Weights of a small transformer language model: 11 layers.
MLP neurons of a small language model. Each row is named by its layer, matrix (up: input weights) and neuron, and shows model dimensions 0-159. Each number is 128 + 24 x the weight over its row's rms, rounded and kept within 0 to 255. Numbers have three digits each.
After each neuron's rows, "fires after" lists the tokens most often just before its 100 highest values on Wikipedia text that the model never trained on.

L6.up412:147130100121132107110084156108128156057105152163101148092135089140159076129078148104149100122120118125145125101134137109128094157144127140172132092136101117132134150161187133152158143133132157112110148156155114128084151101106110117154167138136148136107147183109111110143141127123089132121120084132097145129112137114118143139125089169155123122095128195080068155114143120119150137172131136103095111151146129153119134124105077137138151125142153132120106106124137148135129132143146123
fires after: " D", " A", "un", " B", " J"

L4.up536:160133162083073182143117086145145123135069118131101082100116102128156144136139155122134127114137137113122104132129148126107104106130139128122129170175125126090133137170159103085162135139125146150126144106109097144091111133109141111142121152118139120128182101137094109132094147153092137098094103158091093157101104144124175138125082123093129155138108141114124153175117092131106136150190123088150146146127111181147133119092112128079099141125124125127110138126143123147142124131133150
fires after: " f", " B", " R", " F", " M", " K"

L3.up277:145137140094140099118114170151121098108161144141119099126085141120128131085128139143135164069124126119125107128159150114157137094111155221121102119143120122085103125154138132102133136134113144124106150102113119127130136101157151126152168137142129107112123136100104080122126119133120149118146128126168118091118095157106136130154077097146151128107116111101142107133140140158166151211137209113121103122139124114105134110114142111150097108131128110144151167067131137145161140131143122
fires after: "1", "9", "0", "8", " the"

L4.up338:092115070100139114117168126143148129116113131109146123095113102135163126118135124094116125112098164162122119108132182114099129069116119125154074130151096154122123111113149098142191132102095150142125109126144103129108137123132127156156177131150159129152125185133129110138113126126080125129118106108147143167160116120120136143139155102135113145170127154136118159142194129150122113155060148129133109135123134120157160167100109109128120112060102121139131101098119119154156097115141101
fires after: "0", "1", "itt", " (", "el"

L6.up453:120151129120135129122087142099141129122103169142137140094170135145120112098130137158132143143130117145140098098175106118116087129143159142108135143157150145127140119150159127156139100108110140122121136150141117151110133124122117130190134111119129091127122173053115114178132120119118122141113106113134096141140128126155129114095093111152108185110119186116073130133126135091148186177124094096126082154115106099106096083116124116084136135105151110162129177113136152163087119148138112
fires after: "un", " Mar", "ri", " b", " D", "ud"

L6.up965:153134116107123101135139144141107108158152190182115096125142137087133155145092140105142160121152084168123129133151114168130148161114093203138133102087124138105101105131093141134105167130167118108151140101127136131107132152089082127169146130118095160128109123114121148106137116145129130117138117135124115109152152137121141113114105141107125119094124118096118120100151099146139087157165130121132169116168134075119104127109117109163179123155150107077079136084151139146120155121121106
fires after: "8", " G", "9", " Sch", " ind"

L6.up382:147111132082144141158151153084109133137120104131160111119126148132115124100093127135154098132122158105134135126150129129083144132112101116132143123123161110127189076106130149143142138097142170141143164127148123108107131108101075160168096111157089134165085116144128118090146125128127111102102116127085139148137099133105124140134114123163119132153125136089150128080146090133116104118166143103135136186101139108147162146166141090128145188112170113098089122106138139066108128116129095
fires after: " (", " |", "s", "-", " Total", "%"

L6.up713:142117117126140099151119132099117140096099149146153138110141081134159111131127145119139144107086156136137117113136125124094114108156164161213136144122168105120147122172137167145124135139148154144096118068116138109113090081094142128149173096115131112113122181081136116114147107103148092133131128136109132168143112164090099130090117171153107113123107134093139120090111138135181135139113111113118135090125155142147119104147066115148153132130146144117147130137154101142157123137093084
fires after: " d", " D"

L6.up605:167123137116140140178139109121094140113150051127091084114146115135153106159086151160141150114117157125087130128159102091056160097140127097133129146123138115114150088157133148150111170113139148159150144125093070164128137150118114089160108092102131142109110098126102101132111110150123146118128123137114120157127108121106147136140137154125124165140114154134122124118126096130135154164140130106180150145142107131179150111160175114163129150086121103110101131127155136090147130108154136
fires after: " f", " S", " F", " ev", " J", " Y"

L6.up252:142121131084110135190156134115172122092122133141126134095121150132168101156085145120147173132093101148109150121121127097127097128119112142145114146108126171155142114110102141172131158180133153169097174141140151124102146136152101154122150149134096094120124147060146104125126125140100096140085099125125150158121119101130133157126084142089098117125138114113140114110117123185159137125115107098099091147145162163138149129127113106167121140134152131127095103118131077127112109128097085
fires after: "A", " J", "\n", " d", "k", " D"

L7.up116:128134104137134107099111137106102142105112144129150125124146087091143142099119176132154126134095139109141191141133151135132151132129166134119145097106121111158117156159112079122152140114081181159128129074120133107113127127134145146154161110108195074099126136146141119097134096077120131115132101088152110100110136145144136135125153121135110120127113148140169098114133141102147170128127136136042130124123106158155103089150112113129185118134088130111142165139164135148117117104153127
fires after: " G", " C", "er", " to", "a", " The"

L4.up168:134133133091093138176161104140117098124123115139145105102126119131149111112108148159135105108112181117127097059133097100121145123118102122134135138099090094122122103108106142130105133086136135158152112125159135132145156105126157125143137137124136105130157123139097126066136116138142116104137089123143134131195141145110168123140130140109129135145113129124128145150118090114141120090119127092124164138171193229129181107120136130144108163094092109124109132122157118148157127096155137
fires after: " |", " (", " S", " G", " an"

L7.up768:134099109103139116151107117111133113133101088122158107115161096150125124120121134147146148109088155076142124095161100161131163140098098158098156123088161158146163121155139150128140128119107157129100164161163111098156135099100129109147115139131112123103125119129100094096159100124119141104103145148143124144143123113148168112133112166133088146121111138163149127127195102124151149131133161112077151098122130152128159120106122114176103163167111111121178146123156132072115142070144117
fires after: " (", " |", " R", " the", " In", " D"

L6.up257:109158132133129090166128159127085132126118126182133128109092149150138095095125147137158113193115093094117128116170082179091143158135119103091101170076150153124097137110128111113113132118107156118163135104155105142106150135135121128123106155143108106153111126135138138132174105108137089105121111115140116111179082132146138159122096149148122131125130165111116102123135154114133118152182117149121142145164144091139145152113128123177135139105121123116139126110188182093103136144121100
fires after: "9", " (", "8", " man", "h"

L3.up866:092145139108160109137172092100122097126087131113114107107146120135087134135115148181134116177118176119158105108131138124099112109097086119124120135136120155163134096115109153124106143101074140140126128124148088082102115147140113138145139153157122115155161167108111124182123134129127125107144082113165147119129104110129112141093094078159114135155119169134107136140135110154151173153117150140136111114099118120069160146149149109136106124095155136134118194120137139165164134104160117
fires after: " ", "1", " old", "itt", "2", " to"